Weights of a small GPT-style language model, trained from scratch on English Wikipedia: untied embeddings.
MLP neurons of a small language model. Each row is named by its layer, matrix (gate and up: input weights) and neuron, and shows model dimensions 64-319. Each number is 128 + 32 x the weight over its row's rms, rounded and kept within 0 to 255. Numbers have three digits each. A neuron's up and down rows have the sign that makes its largest values positive.
After each neuron's rows, "fires in" lists the words (lower case) most often at its 100 highest values on Wikipedia text that the model never trained on.

L2.gate610:096125115138158088111144097130163114146121131174121114128177120025148136187066142128146154119120133125117179175150127172134139136154077149080125142104121147119145047104134134047194162107094125119141135104168123157115126104094167155142156134152145129090138071094123123094060188155076128102116136207109137127161088193137166143090113105142103101112102123090079109127126134141135159161112070135089143107142153108143074132118115113082098088182165112128078117176113143133109096103178201096150147151125154080092138127151103161168136161182130127048088075140133114114107167140086108074097162130106103187150161158077105079157175129100073137173192066121088103083090131133138087126064113147167106095109106148116129087152201116142120144093074111099174148115174172114083100117129094
L2.up610:093102075168159110169129109155108153137139107138106107200188176161128121133169104074107172155116115085140126127163160085143137125184063157088138173095113184122117103132125134103122198124111128121138180117170131178089155174119142120165139136138108167119131159101149089058119107075111138029064125133117150116143080171129099176092095156151190115145172195122115110072193176160192115143128127174196132153138125108128158101159104090103086067164149135103110086131147134146161137106147129115110126105107146091150122142108165183063086155160134087118055151130132197190116104145118109098122171140145152121176163169081078082133119155114067134173169155160113064119100072139139106116151131090120105121065150135162134138119131129188165140090153104125156150103109130130093094142108083
fires in: "for", "in", "on", "to", "forbes", "from"

L7.gate82:146186113151093143064121103137091187157140094146116114081150127132111110155121169139141141058126109119143097158106110130092153153175137106143171116133083163118129139139107132082132153150110120191077149133120134146163165149122151154156167121146148122094143093114129177098158091110100140106143105171127157139166150167099141103155119163111115157164121128100111148090094164089135131070109097192116171157192182089166090111145174155111111104147183111130088087131167136120096155144127181088122144142149169144176108130174128167101153151115103045101124103142183112154164161118000105180117129139102137108141172164095205109086150103145156124130147110120188104169119075069123066148119101063113147091102142178117139184166166130128114132138122111113118142145152151080085135103188151
L7.up82:131062128103098107133170135108087138129146183117139136134225069195099183122144119148147077113111097091182144161113156132128086144190129106124163151180160130121122133122158136126143155097139124112102169096198128188142178102112081128132152099153105154138103130113155076072125101164161163109107130104180170137111109102119128166096136179133159156070162117115106098158141119150167218127173104149164131093184074130150190176137159115089139103134212148127184192139168140245165164120120112136182167148108197142118157152084205112102127154122151178111123132172160093064152166086131106153154147157128127165142124155086126119096136117102106146191133115121124166156162131161152171141086159104117143084110140161136083098127134071108103119143107159145084149135078139169078131100137149
fires in: "in", "on", "of"

L7.gate448:134121098106176107112127106095137134024126103188135118133172142067093159103095120103133107139200138134145103139102058170148092134156110119126121126148157149068144116118121132101151100142103120156151165165168030112141107150144090208130117159109135138108067141137139078131125170141188109131149152099115100103163088186143171120115153148096103117086133155146120113132077138107191148114106164108060162134126142108122061134113146158157103094134134127154135179081147144114110128120156108169092132126139129144144159112169102181173120142163099138111084121155101144167140135171128209082146120131100141138115106073078139156145123153137126139157082063080142120139117142114136086133111119087095142166113123166155049155153182186163105142110103136070165144050123155095105145164199121
L7.up448:125108149163148166080133069159156081075155172129142119093153148124088106152110093154096147123152128150111145120130111087141111089113093132084139176158077131133103144091118087110181182132122071153138164160151047084143174086154122074132125090146136130143065132109156056170161161134085086112100137105103151127173119117173096075129130132130092088111078161141146194106127107079109156175085113096104157119141106079124158147088144157177080154167147149152169112149074106112093125071147131121167095079117104101130115079068109116150145179097040068092150138113128113138106077160150051075169099137172081109183124113151091091186127140151099158118160108135099122121154138106168172084130117087088128157104104105093158102146117136073109100115210139093176152068148139133048123175202078
fires in: "by", "for", "of", "from", "with", "to"

L5.gate188:183093118139126130102149158119129068117143103115116106205126138103151156181156126100184087144148165133091120175108128069162145142150120147060106154085119123149085097135160149142130144129125112233144097117116140172173201148131131132098187180078149168120201098105123090126106189126156152041145069183177153113118091130017183148098182154141144149162103117165065143167168078128103117143078129105075121163165136148136095106126129096140135072134088154090091118101080132140129124126115166171162141127156067066180148093091137115128184112079160104094091074135139128097165132148160155114089108151141105146210169078116165144124191094078088143138137122147100130154207173109182155128141113121133138141100090137121139104150101124152152204143100109106124131158178057119104128118128149
L5.up188:172126126125144090146091118137122133165146139097144168107099070143114085150153088146095144114038174113126138185143100180080134133111134124185088106110120194116144164096214103105206168104117156112147128122121102183182154096135116085104105095112160107111101140101132142142191147041177128068077171124126111152146104158110116096109152032098127074129141132131142139142144143187147118157153201125076169068075118159111144125123171149193086133074063157155102191118152143103101097119124111129150130140128117143104081082082222169100193137162124126131149168126124111098172099121131143107067111077119129109148108154104164097109102148127105111154141168142089098112105070163153120147081125088148087140136120165095190159105152095176151140159142157112125129157102131172173085112134117
fires in: "of", "a", "an", "in"

L4.gate831:118121149111198111073145098160091145102147084084127145118176085124160118201154124122119117082125158167168131134124086037093150108118082087122109155123156099144142145108127109159122106109103138122169101137120141092123211113122128136094113095158127158159070165148122184171059139112142130129120174114126194186108119157127122176161135086114045126067090180128182142162182121084138148142120163090112092058129147102141122107160147133130118150126127096106120101117161136029106144121098077100149121207157156121123150089171128149104101100134157095176134105117118063125133106120161177111105164048126129095167166131125102111143122112174077091147153123087145144109169141151072080114156160083129144109104107157167125086130132133107110080130107129142073135110123053114195174103146103
L4.up831:063175105165117093153061221120141142165099106089135124136139112105115117122163122156157114108148140084117119141120119166092092109139144166144181093203166138154136066110118101161117110132125120092113169173128088151124090129124122164131093088137100160184150187136112130133150219136175082112117152114120051169125134127121125107187129044104184058136123105106105080140148083126078102152097144138197107113157122163158132129126168141125102183166105076115086150238054157095094148103171102152064118137145099129106159155165133107133133159137133119073071173147169096110182110140173065100158120093130105174130166156156137163121112207121129105103143164168137136104115117166142069123144145074100126156105117047130064112143063042108113139101152187121092110141143148153126162142119120
fires in: "of", "to", "throughout", "from", "with"

L10.gate677:124157137150144106149134116159109182123129127090215132155101100099107172178156108185118162104147082129152133051114113165149108129130121115050070077142140159131138146115152121178107164104110133106077153130154105174123135046180186142094082103189156116089130131195144126182134194171097176120114133169162160094132123149128063147120075139085145120121120182063116148089167170177113160103110176148133096122090125148171068218114107152158095113129079123161136119135107132145079077100092126194144115116127079123142134129121205123055129092082172091140049086144158106128158172157133131119127132188135143132049097133153087143129103154110148129159132159190096118088119119145161149125154137164181106149147122173143132128116176096077126113060172137091190112154057101129101112165156155
L10.up677:143101119094179094152117087121197143126150135133113169094158145097138114099121049114141144112114136231128146174090127202176119100157104123103098170116125086147130139104140105171094066149117106126087090121159094112134110142102125128136099128106119120106138141150161115115139102104132095102147158167133169140136146113157129125159120073136139137136096136130123150126104094136133104120163124103137114075138158109114134110127158128154094184104147119100127105165083130100165150098189171121203128134153186179098098191066167154127112068095155147167138134141049179111118125091146110174068098173149144128135111141079199103142134103108087107099169133137116201158098129130112121152097113046138146110044111136085076136150111137146076119167178144149075128160141077141111058032160145
fires in: "with", "received"

L11.gate110:128140154135064165112127149098104112152117189088144137148147112105136169123145182152204210140109096136146159080070078213175146138115096212170099086122129106153158079141176144092145090066121140136094126149099071112133072142183162132127104119191105110176138112151102133156118186160108113065121110105152157103170155136025120141138106156145136104123087149138154109135173122234100099111172134138117093129177114173203117133096121122100122145130120134206099124090113078093168096141161122122176108135163078140094106133090156133167144214158118103165114165104066113138198054136123147154086139141169134110144159106107156175155159198128193084155076135135111122125152145111171120142103126153169104143143103151116130120156180172108165101161105151145160126096085095156116135114177121
L11.up110:100112153109133168096142124142122131169193177078121121101102118137125145151125106146138170062118157172117085113139097112126146113121113158155144139090125134156174135175165167089188119119146152138144146142112074076165102078155147152137133125143154096096139127160085091123152167164136087085127122073123164122148162155130154138149162119096122054118079151071122137144106094185110144085150165122091107036133081172102107151095098118164132141138151086126109149172128143150123077150163119108118117109157187107114098188122206140147166100141141159131122101166156108091132174175161153191081082136137137092094119115118184117151155126061145096136128140237111082143129137071143079134114114109177115106176171146158083148087165160186124106174121190154080096134132115163164136100163122
fires in: "with", "to", "saw"

L10.gate309:122140153137114121101158144136095132156088121133072145105156136072095162143157119196103108138132213165097110157133118115154172132171120124133095142092132109082105137180113124145166123145185177156150105118124090105161144109169170137156094169143090162114141107121137120136163141121147140133139123089026164129160171109136043125156121183095119126063181116196090156153186129143095160082110140086148132107153107148148086136088162139108092123110064156109142090111108142119166088093176113085161087181128087144114131113163145120139161187109089120149075146153168143147142139105094195120150120085173079177175100146114082095130125085156138064115106139152134102123184080089105117120136113105107102146074088106092100040084043111150095132118093143158129084155173130134125156100087062
L10.up309:099156150089137131171178164160150142120196169114173163175164097143145139117153101106163148106134128143113103136146130069140106145120077068152165147125126086099104123114160132060110131122152145122166141118202134115046150177101098105063102155125069107118126038124144179176132146158116178200135125111156103121097102145122125102097181124114125134114123161118120125112157092118159167137094129158094088102176106155173116155145161154197083165123118092161150178089139081133127104099112126125135117098176118150147199150116183115141141082149096153127109135145142148176181163155062125072129103169104164095120088113091093186138121145141083068092103142130110139122111151107158142151072126125183159153112136130056145152121100143126168151173051156138037131185135121106158088096141119
fires in: "is", "was", "are", "were", "include"

L11.gate476:104090079104162097136096144123120165140114079173113124144171129121085132144122147110158144095125096112092077134134128077147181128133108093085173127142159069135100107068167146115123062149158158133067170115115181127180133139163132061111115140131136108118141091175136113125161148201156151136147150022123152063135153163096121067069101159172090126147122120084137120102157162135076120154169193049142102153153098164137134170123070036103135166147125108137114162255109136137069128047155077202129141120138156090134151099097129115117105090119116129141154087100118101120108095160091172113095104126149153137137097104138129094121144113142116125129160053123139062129091097127123143181136096174129169172128187172129124099103125145116126181129155081133137093115123133136182104090135103
L11.up476:086126121095171106195076127119077077135100134140102162136171145197092118083095106099142131107124115113121121136102131085121159174096087151123105168077076094150125119061115114154127104127113139172161154097140130136104119111074135133146133097104154064119116107144106128136110026204057104112117142146118119101167120226101108128125101123090126137149179134127180129170105095156096134143135108101156163107130121122127136108120093145143107124121087167110118091210130082045106083068183158140138132120194202106135132174168112218116143168108117114180134126159156116143144151180139177158151124065061150134215099169128190078129144141087098106091145089166133132067149122127124116158105156130155126131146163089079115097122140157133154175144115158128141131160116070098111094098195126
fires in: "of", "for", "with"

L7.gate56:116113110071199106086160165145169109104125113091115099069085141138189103130091112147138107085080097148164138111167120150161132138151079178144113109075152120157112113080146142142127135150119142156144071158171135129146161141213124116100079152175137130188115176123093174120132133084103158147155170123105186056098192146107120107157150151188195135105139160112106181112140104157157115152118138149152119096130082084082092068164097141079108129113136137082103204121124110106086111109130193176110095156137090183110136110163104220164126092145144199113193114147114171160115134164084169097181128114159151143129188188130088101131146177128171111123126103157098159139125117153069160128148110122079128155148103114073160156159114094191140112145105129095135185111121172123071136154201141
L7.up56:094126153183078129060124122097109176127131125103152094138135130136112112135121136080035121146168064124147148108103122180153102139106116128126133141092107023154152036110086104113091085073164074148167144103101136088171235106168135154115075154122162176124083111206169112157122182111100122082189145138123169141129131112171151117109143159126090071114107061114139101108109097123140135101086177145099127073156073159127097189057080113162122160154084136176129117186137148114128111102184122119152142150144084108106150106106127113105098127129110095141131151159100122143161203107124084153117077121143112106104134107102089113131129179093152134094114172114156143178061154144160054131068151072132074137090111099159113138080112143123135131103158126164144099132104139143103102147104176
fires in: "after", "of", "since", "when", "before"

L5.gate303:115135121040150172121142164150155092114087092177130133063070164108151114120133133142111146093141050162167161106119112076147130142167120110101121126081102145151110120158176124155165160143067137144113122139137101180050061134182141128133144113153143128112137083100074157116104169126093143086112120126144178099170117177118169135170119099091131144129121123134118136224114151129116218130139127122086115179109103176119116123173108117152124116136169166092090168159149101097068157057108138159131161102146101119140090099123078178150146082113140121142089151162189072162103096126155144143105123134204097128161118098172101084200111129179112145100174133072109129158130117094132140123111153109085137105116148149212131150154106102116130097109184138090062096100104099128169153109136115
L5.up303:122145170148127065135120094176129150114097141214068202153149188123108129130166192162146115136162095090174136167149110145168069108198101150102140128113128081235130076121137103132117137115148133129192133086076182123158116121055163105148164141129136189134096167117086116175060146163105116117106133182088082157165118143060176188100150122108113129133090113168096150181111135154149150141091101117113084141143098125167121131099122122132140031137136134157156096072125110193089162097137148126112153139078134204107155097136125157130137167120156137150134155178107128139130087088091039128142114071124100156090132136133149129142102153102142131168105095079127128115099077124103100116153131103117127100121141115180141143104155100108124120162157171172101132117128180099160173141125094
fires in: "at", "of", "from"

L11.gate330:108126116115106172101163099128142140171168149117119151177154130140117133129132126106101148189107150179147129138120096173130120178154146182139096170100141165167194135137134133117141123142090164147129125089099123171153113075100151206192148122152114106120109051084131138123128124088151158094168130130139134155099139093056191134111112170137084134137126117130103164120177097118116118130110132053066142131110194181124125147085134129119170093121206107078129160128111159192164137091147101120129113126129114140099098129132205150158163102147119113152100124148148103155109050152124114068087131168031125128093080170068130110070178134120107140139140144182144043123155160095126155184138133159157171065099083151128136160092165126114145126163147140127139123104154076130027149153119182
L11.up330:135109095128166148107134127158153066120171079072138095081146112170124086110133089123096136153126165166143099138078122191138156161132120176141145136134125126197063142085116087048105156070104130110112154136113148149110160131114071118067129075113127185167083091115101131127118108121142092148111151226049163154111130150074139093130170108100116111176136046176147122114116149058125153174122134121112126091133071101079116110107206118131051139163173169142145159156131118131073158129151106147122044133134161135162115126100114111084147093141092077080097152151107104145159122087169164135142112130124119184103126100146119087155169106124104093100122182118188096158115145110095154071078152134129045138126153146088162192142100145142159130121150109065192123122120127149201123148140118
fires in: "or", "a", "an", "orca"

L8.gate293:158182163122102115134163140202091098052062117132134116085126070105113123170122113157163134151125081104119134158095121115117121151179111160128000161129154169121109142131138167108148143121138146105093116129163070038152098132107168151154112093093112155093098170160087102139104094107140150126173129189155209120151162066161153121136115065120112119101105159098114121178077175163173109124113132116143101172135133144144122090151163073105129133173133186098130094166155181112035160151096085124159156144149092144173138093142116179128110132105124189103127132141118129136138147107088137086109072107139129134150204125089105064145133142124130134139155153098128136147173110115117094099176128111088104168108161169174068103101075103123144100149175132074187085112118110165144082161135155
L8.up293:113161092203120084117082131117118145151132087125136177154152097093153194121104103166138099097141115095202124147112104116128097146123146101145108097197119111140111122146166110145157198074163121166077130141155135138139154128110188055105179048094097130141058148125180112110070132122178150107117169109181206149081148149091159173095105134109165140168127174157073058152162106135191159174125155136120124153088179139127132089095146152155084102153124165144064094155137124141128111100187165169096163109132130088099154122147096117078122160127170144109158143135158127100121182195143129120100101101065080120162134117138153149078135095074096105075148102099130128161144066119134140149134126179133130123137127140180149142152122140081088105131101125171129064128092125073176153096091101
fires in: "of", "from", "978", "on", "to", "beyond"

L12.gate487:110115123090161110097113121158135164105105151133144129129114134108146153148129142153107067146110086097067159137120145170114114197192134063185100118152116153085135149128106142105127175170108188149069041155219113122128149062180119148102178157132157124185086134124082102140171121095108119123123148171138142123086113152157123186117159155121159165097110129087119106110136143108066166083122105102049160107126125083139065170084133150102141153112098098140123090159140110097171145109115056150137108154136135158156105139179143210113159071153181182138124132138079122105148120130118116123107124192127160090031069139102132079047115136160133143124065119155179174142163073128075155083094136165143161056156127174146113117103064181136071171134173081110138108151121132142095141149116128
L12.up487:151065117145169160076122109115110199075112135065132130115146113102138180106114096160143068147090105116145117070070098088125136155186080109086116169147101140109145117096058135180109096114104092146152122089156062203113101112151095114102119128104148163095128089108130164118141137109103066172169110186129112111105142102105162129126086125158125087124157155121154108070143163150088165117137125145090147103116195080210133086085110112092221069130127065151109144191138128110118122125163099193203163093142098114140118128080135124123139167151104143133124093091141117150138070127120155185070153149116124104055121106114090097105166185145141166160159132149130112094097052090114143148150114155158117130164096216149118119093086146160078139106137189134111176129144101136027167090132101
fires in: "in", "at", "to", "finished", "into", "of"

L5.gate259:120135098170152116096123172124179136130147104119134133136141150111102143108107147138144151134028162087105087123101120176107170150135132209132120139129092104140081135129121175145146162189119104150120151139140136153142110112114141169170179166123119134135113165180154134095150155168071133123170094138162161130156147106132070127166167154167145131122154108129136065130099128199146143123159088163069124131114100167099140152118079118070137190139178100098117174107204077092131053148124087132168082159126042152135094164143081164120114120090117181130132090182111147136110144139123107148130134143141109126079114105077093126166106121087073104192110114182170130103191167128115161107035167144105124163128194098175096128140169115124123133140163165152159136156091134143047134133104108
L5.up259:112133156238074162111169109107120156103159140131190208159130160119096194115168092124112103136120047146090107165104133111100128147204108116121151087185080173196098134117104187135113095112124145178106172130081139124150061103141138142116105154140132140163161115158195099118119122138124120085169109152152052117092135106084077114121106193089083120109139143122139116119105150105118074135132108145116132145190134139095155137113095122175186139129128146164144131172146093087140081102134123089161115127148077104123162186126113114093140158175102087151149137113170158115137150118150104139158094107106108149156120139097094071115073167085123124184086152087138122130129142111155104066121168099088055108067134115084077139190121160151188140144102131168180124108137135100082154148106170
fires in: "after", "following", "to", "for", "when", "during"

L8.gate807:131155115127123146097176127168154191096054086166158141062112171125168135135109120158068204140130074099152130088100088080142113070151100144160125098139126098189106138134141137138064066109160118165178090076184085121131090111133152146073113082115102173149108120118132118146089128055104122112182133139138174136152086177087119152170145157117118098112103151085159153120111116140116132088121088062103166172160115142140129166135098131110099164080140107158158129107127110058113141109138152143186118110150178127118140111160145105125111128114126116177116069156152077094129197126131158145124164122173115127120158158150123153042097130137156145096142144150170153060083159188138128108109125136167096125104111165170085063107146117155212150147149195110125096136138098115117115180191127
L8.up807:075147103176126083202118142146143099085103141156068116099116135067127176107108080156126128136155156121136122130144072192081087142138110129125089095095172167120178085087113163125091060141147183136135147109098174087105135131194176113188117164164104132118166116138118104133123094130147163065175125124138108124123158118116121119232092163128084142108091098160127120134146098125081115144062086156111080122170097138155150187139120195186101111122118125133169122059138105091101093137073139097110088089123156128128081122104148158165146137108214164082082082135122155079098166117125179087118155136133127135120128125128147097159103145093158193121140172138122093189103121145135117116157132041087110156145109144082074170107142159093162137113096130128128135128177122163147160105144170
fires in: "with"

L8.gate828:115137178099146024110126124177119126089109130171090066125138101104149162155088109114154120139164091100081133142097120129113069116156114139145109164143132161114116049136130148191110075069144111152089197132093088122174128123112120155114142133171165119083151077124125065186111141159113156115134129070118167138066168128105127121111117117123095154139087183102163137132102128108052152120124103067069125155195132120081098088092127093113086124155166180136167166098129135088111089112147087154114132149146077137074183171102146118067097121085107112122156112093142084171092103098097147121128100119175210092140118169193183109140100138157093129134088108145138127174156096181124118143117133073120134139133184153152163156205122141070107143134150148051170144108179106134177120105115099
L8.up828:165172143194123162134113060115057132159159158082123083103114119114154138110093115138120155132143128200138062109144138128178142144155136191093120096123119085106157100105144121115088118088141167111083097110124084146102070107134128124162133114177177135208120170146119112121092098124133105063134092135126135142147157140112128196115140151126164174115121114135094131126157141088093151105160157160157105148132156117099137169125132146116140124073128145162167123123100147130178117178127118201127127142144108101189176114111068083072124117165165101076120173125061126106128198134166166141119136110147112124111213139132118102142165147109192072097188106104102179155133075096099144099173175068110125152080158127157157125128149154069084159070168081034164121162103055070139064107139092
fires in: "a", "of", "as", "by", "on"

L12.gate658:111141104147157113122092137117132131101140157146165199111132113127067121133135139169113116127109128147170122140092074166213156212126109130128147104154164071106170162141146171138098094168153084120069101157091150156152123149140182065072137132132166104139123085168153104107122162099086163127101149141095146081182123179108150085106097114099145151168125086149137143130115112153147132126159152119104102108152158141102118160086136142126092094055189181105140112100065108051155101114150134116111113149147139111165075130129142199114102149068160234143175129114130125139158168077114136095102044153096120182086136086126176090134110154115161176128156129109141095096170124086122161125129120170171084091135171130091120112105098095157090161165146154131111156098126154165131178100141091
L12.up658:132072148139126099134128111159108115102174119153091138146153091102128119139114164165187160113117131121075164094130102129174130129108106145162146073127159144112108081148157120159133170138128087148152073130127132112156139135173107116066143136105126123107129119139145192099108196105158056196098097146117127089148106179080133162157159090116084138112198053053170111084105145134129121072154190144158128116097141171173123201098116137138137090096178120094133175096101071088170102136108134105103153169151102120151104097139154175083115165082185163146190049152136156110118145133189078123161115112143134151150134171125170125157055106192127148113170148127137122185148099117087081183154129215103080087131140133162181113116115183152108146156137153126130175094141122133070155174143118
fires in: "on", "off", "along", "travel", "away"

L2.gate350:110178122127065143128133202204152118152170050181180134104130058143110094136120110136137080079103125123132058123104136154103094133070075086074113136079078107106132111146131171114045181102177084144168124094113134103115148188143097086073119084188096144133110115111120100138065148173111151129106127126159129146160198153114071100115106096160125149159140144120129148057128166130106208146131124105202051048146204115128101101113136153160142118068135137092120098136146130162133090127179110134107123146108148110177150158149164154145103127166114173080157137171105109119069097114125166138108137173133156118149178151129165166127127082126100141099121084128184130129187104059120091106111118114128135188173130134121162082109138185150102150143120155115124152115178157179133170126146158
L2.up350:091088141129138112117149156086104176159151113085154078075088129127102166106155168162101159084201159183061129100150136069166155151125156157121142079170160100107092132043154104173112124149137169156060173114109155149147143151143151142123100129101117150095181134112193190106142166144119097154174151136099185172044100158103139129118129177126133160099096091084120203129131150154166089116123119124098127146127157110099119127098101153128079093190112131063142196150124108096099174144079165140141175084118151126126106160099067115150108110102142141133131142090149141164144119055161092137151116113108132164214085122097128131148071102109118101135157148091143106115132105144131088114125078173085101098148133155128137088146131146132103124140144135126161134056100141176113156148106203
fires in: "up", "on", "named", "out", "off"

L2.gate509:096103107109136131127112121096167124142134108112097136209118125138105129122078121140129069131114074121102145128130113092179165066145121141103133086134094108093160095060141110165084144145146167095099081147194095166159119127122149120106172188185125128150102143060108120094104144133145102114128111151114102095199127150076133121090110103100154080096104147111125112201093123095118139134079092116164167080119155113148148173170178083153125165089147099132098159136132119114106131077107101096119144105148137134138132127097140232150142089161144137132130146128163142129198108138140093081165118210134089131129157110075179074054158115239146111152098123092123156165167130066073098133100132182143089109164114173134134059150176110139071130141121205138124114096119101187096143156219166
L2.up509:117187129124195107119147099128127154170115152100186121193125163099181153127074097116123148154130119112087150162102091128159155091136071126145148127161125188153131110072180098148128111161111120142162139142177098114083139056108132089089104152171181129141058163126124132134130117147111161088167118177079121067175126105117088092105096110115142119117094163084150117151105122081122104092154177156185106088066127151122103127154108102127094203073097087132090118149122126090123038121164117076165103107118171124163116099123131222070147125163180120088086110134149140137129115164186148058128108137110144140159132123104144130074115124146165171141112110115160174146108131118100091072112183153114088151173150157082119131107140044122031091087117144159092129120145105163054098120145136
fires in: "to", "until", "finished", "place"

L11.gate509:142088145085140105136055103114127145096136160178161130123100104104120136130110164116088156125095096138135116071067111093164099179118115175105094099180140069137119170110087156078132113162094115070101115164104144148153111098110137154173135135075087107119114124141132124105161091109110147107112132144146148104071134116181149105166114113128152151176062109066135128148136127119109162176142160115131071131177113153151094109123117164099132140185159130142143078200139074126075137110167137156151206160122137160129084131102094150138102113154143147165147149087185058157163155088049086132096140173126163109147105104111145115141121125197084136158146088156153120164161198099136156100106169102107143171098159163090142142106082115123120187109162168094166156064133143169148165153225178
L11.up509:125092104094192133151102064176115172126093139178109115164060129107122114150108134102067092189143083161126175104134160100099098182075146137144152088112155087065128146074100090169169144089132103142137074103132112118130137153132068094136077140170138167079081139146127118114103148118168126140100126122168091159126158142181118127156116079141167205081178079168118087155160100151107121139150163120165109115096142131160105096116124125099194110195136060133188158096081114111146103148221094224113151185095164100128151111095162136123143150128084096151159140092095109147095144148169135141127086123082120164179100174101143092124078103166088163175091100122156151137153123141144119141170081118076149129154103124140217159075127079157045135114128138126106163129162102129130139176171092
fires in: "up", "on", "in", "down", "out", "off"

L10.gate544:130163174138149132121162069115145179103096127121105197157120107056144153172134149197140146123107111094157165111119088166112143185151149139098132088068156182167160087129131148178176106133120166145137165096058076145101140143155199194114087099155109135156154109143125093151094151126097158117169164132092157103162108132072120160153111103168173130144064148106159098143108105171103114127161143109094154178111176128145116151104157146148116108125127117155157132133188114088162122125056085159147074137154074108143126145140132138164117099090168161181140058078136160092111163061141133141092128147141173150129115094079085179111130168048159097207074164189148135181118113110203129095118095127154114102093137139136070120183134145141186149163123198148159137154148129089147098112185066
L10.up544:079148112121140184100173093148152133106087117128146160075122150089107207145128141104137162156113101139097177109138147142159142060172085125113129140137137109138181116185112110141148088135163162139152164126126126097146158091057206120158155152165161144094181136117194110084091191175100138151077086062150141119116163094142093122119237163111123127172099062120094100132145079130136115094192153084109154171112148148187124174107110131192104179107153123169165102184156132120136089091171075109151130176128190137133156119193110072141079140083165118124084168191168067100125106100165093195116132149107099116108091131119169100113139107109080149123176154196124108102087171127123116116121147073131070157110169164166096085165135118105082121129127116122129164122129071133106118096136128
fires in: "with"

L7.gate526:085150137126127165099197099123162056151098160181123136107169088056160143141117123151155135171163133140129120111121126096122071127172082194169088107133112180159146169184141084075082104137108094122129071124160112148166176120149125135105139136181117126180149127141045085151133152128138086085103087170104110095119129140140121129142172128155131118095142159120130077098114092085122075108134139081153078185078079098117099141142083150060137116167155126133135168191118161082055101137162193121088102166107157144114114185165121213116158124116116133132132175124137134153132119130122192060130110054140219122144153131095083123153115110176152131143213108135122142145111093103145163094091120124162127162123123142173115148074141196157098137178137129120170142093150127126165147100149091
L7.up526:094140056111094146072122094145096129115162132149166148162152125099138147124131068135162115143167119151184109179150078137147109154164069140092137174165157120154125130112094113100148182129162049063136168121117125104189148156142106179113154143123156151139129208128144138136060170121114119132127089142068141110055161122089134062185169108114123084092111146150128183083136166133144130151129169125134184157111143129121086149073111103182146122127168127130066143194159105136135139113131164148189069136121116092078125179137127116095125136140110093105095090153128128072138171132114125161126089079140114132125118133110149121148068089093134173136096105119137145067093120138137084131131092070148083125108079137190164128111079091108118198126132086161189122102173118097101132150103120
fires in: "of", "to", "like", "in", "on", "than"

L10.gate140:180162075135103221079161119109100065156113073128131139097138129076145124193124103138086147117092095175142136090125084089142152104111092177097121159131103143096140141182133105111105077145123154143072101180101084146145136122152148141173089167226122120134125118124165137198123118149163122136116100073150092099184170122185109109107162106129119089109119169188152072148155133123132129115115093124077127071170019143120087093103127095153140112093157096128157106116122070137075086136174120161083112159171168163149151109117171093072110147133137102118050128121122191151114178147143152097139129136166125168125093129090066130139151116097121101137139123155126180108110123112102102091076113071147125156075108176138108134159135105086127164148104112157124169072097120108130167087155117
L10.up140:083119090175142120112143102179126126159144134122091142111144102118132091175149130122117160130131123176162133114130149126107127160129132138192129199128126124065104081114156146167107076144109147177198232072053092078063083170148109170080152130162103117129129100118091160131126164085132137111102113110062110108105099167118138116111153147094134065067112181136135129141164083038139100089100172074120089088141129204117126140082104152144117157150150102116152111096091162098106097162187166100102117176116102086111131165116183148165118109067128153104146141136109094128089131135108162150094172156127098157157114075118080101124097159121103118134100138134142175122214171100094111103094133171109181095123136162159127132136065146156081137112099133146142090090108134153159137158082107
fires in: "was", "is", "were", "are", "saw", "not"

L11.gate676:064157157149093119190150140185107069135163129078130128152140183140123114098157121110120109171145160156137135127110057111169134156135114157073095131167129160081098106159154087126160161130115097206094132119117165104122144091133151193194098134112102140084097136142114108131073202167109169112093091095127077056102140182155140131137082088111119114077146113143122161105161053076093190125082128098097110120103152133177132145147175066165187205059090111123105165120126094133155125113125101198114099169142144133103167108109117053127164110170081152087111143135133104133095132194077129121080123057119101141137047083142118101110073093138081108155124083113196136119145099149114114156076150135107169098099100110162128098139165091092118132135107092214112148098122138175115128151138156
L11.up676:130132134128158158059096113111153120088116118148104147179110100088078108148175098133131133177148119166137143095171117115150188177177133086149140163247180114164175110130085096154135182155120141148109131079138160160105104175095147100100102149107163113102121102147176130127172165124147127130129115190101086161097132106128110201152087115132123136139173177153156141159142100116090141123157120130135072095156141109168148143060106091153140113139138117142146137129126089094123090133128108126130110143085110133121225084126097122180113173124105192136123118110181131132156199129136201069158159161115140129133115087093128170107121152159174112140187142170134080132168116124167052109098133129178151137093183147085092130137131101108082134130152153091188072131163072135158094186117115
fires in: "was", "were", "are", "is", "been"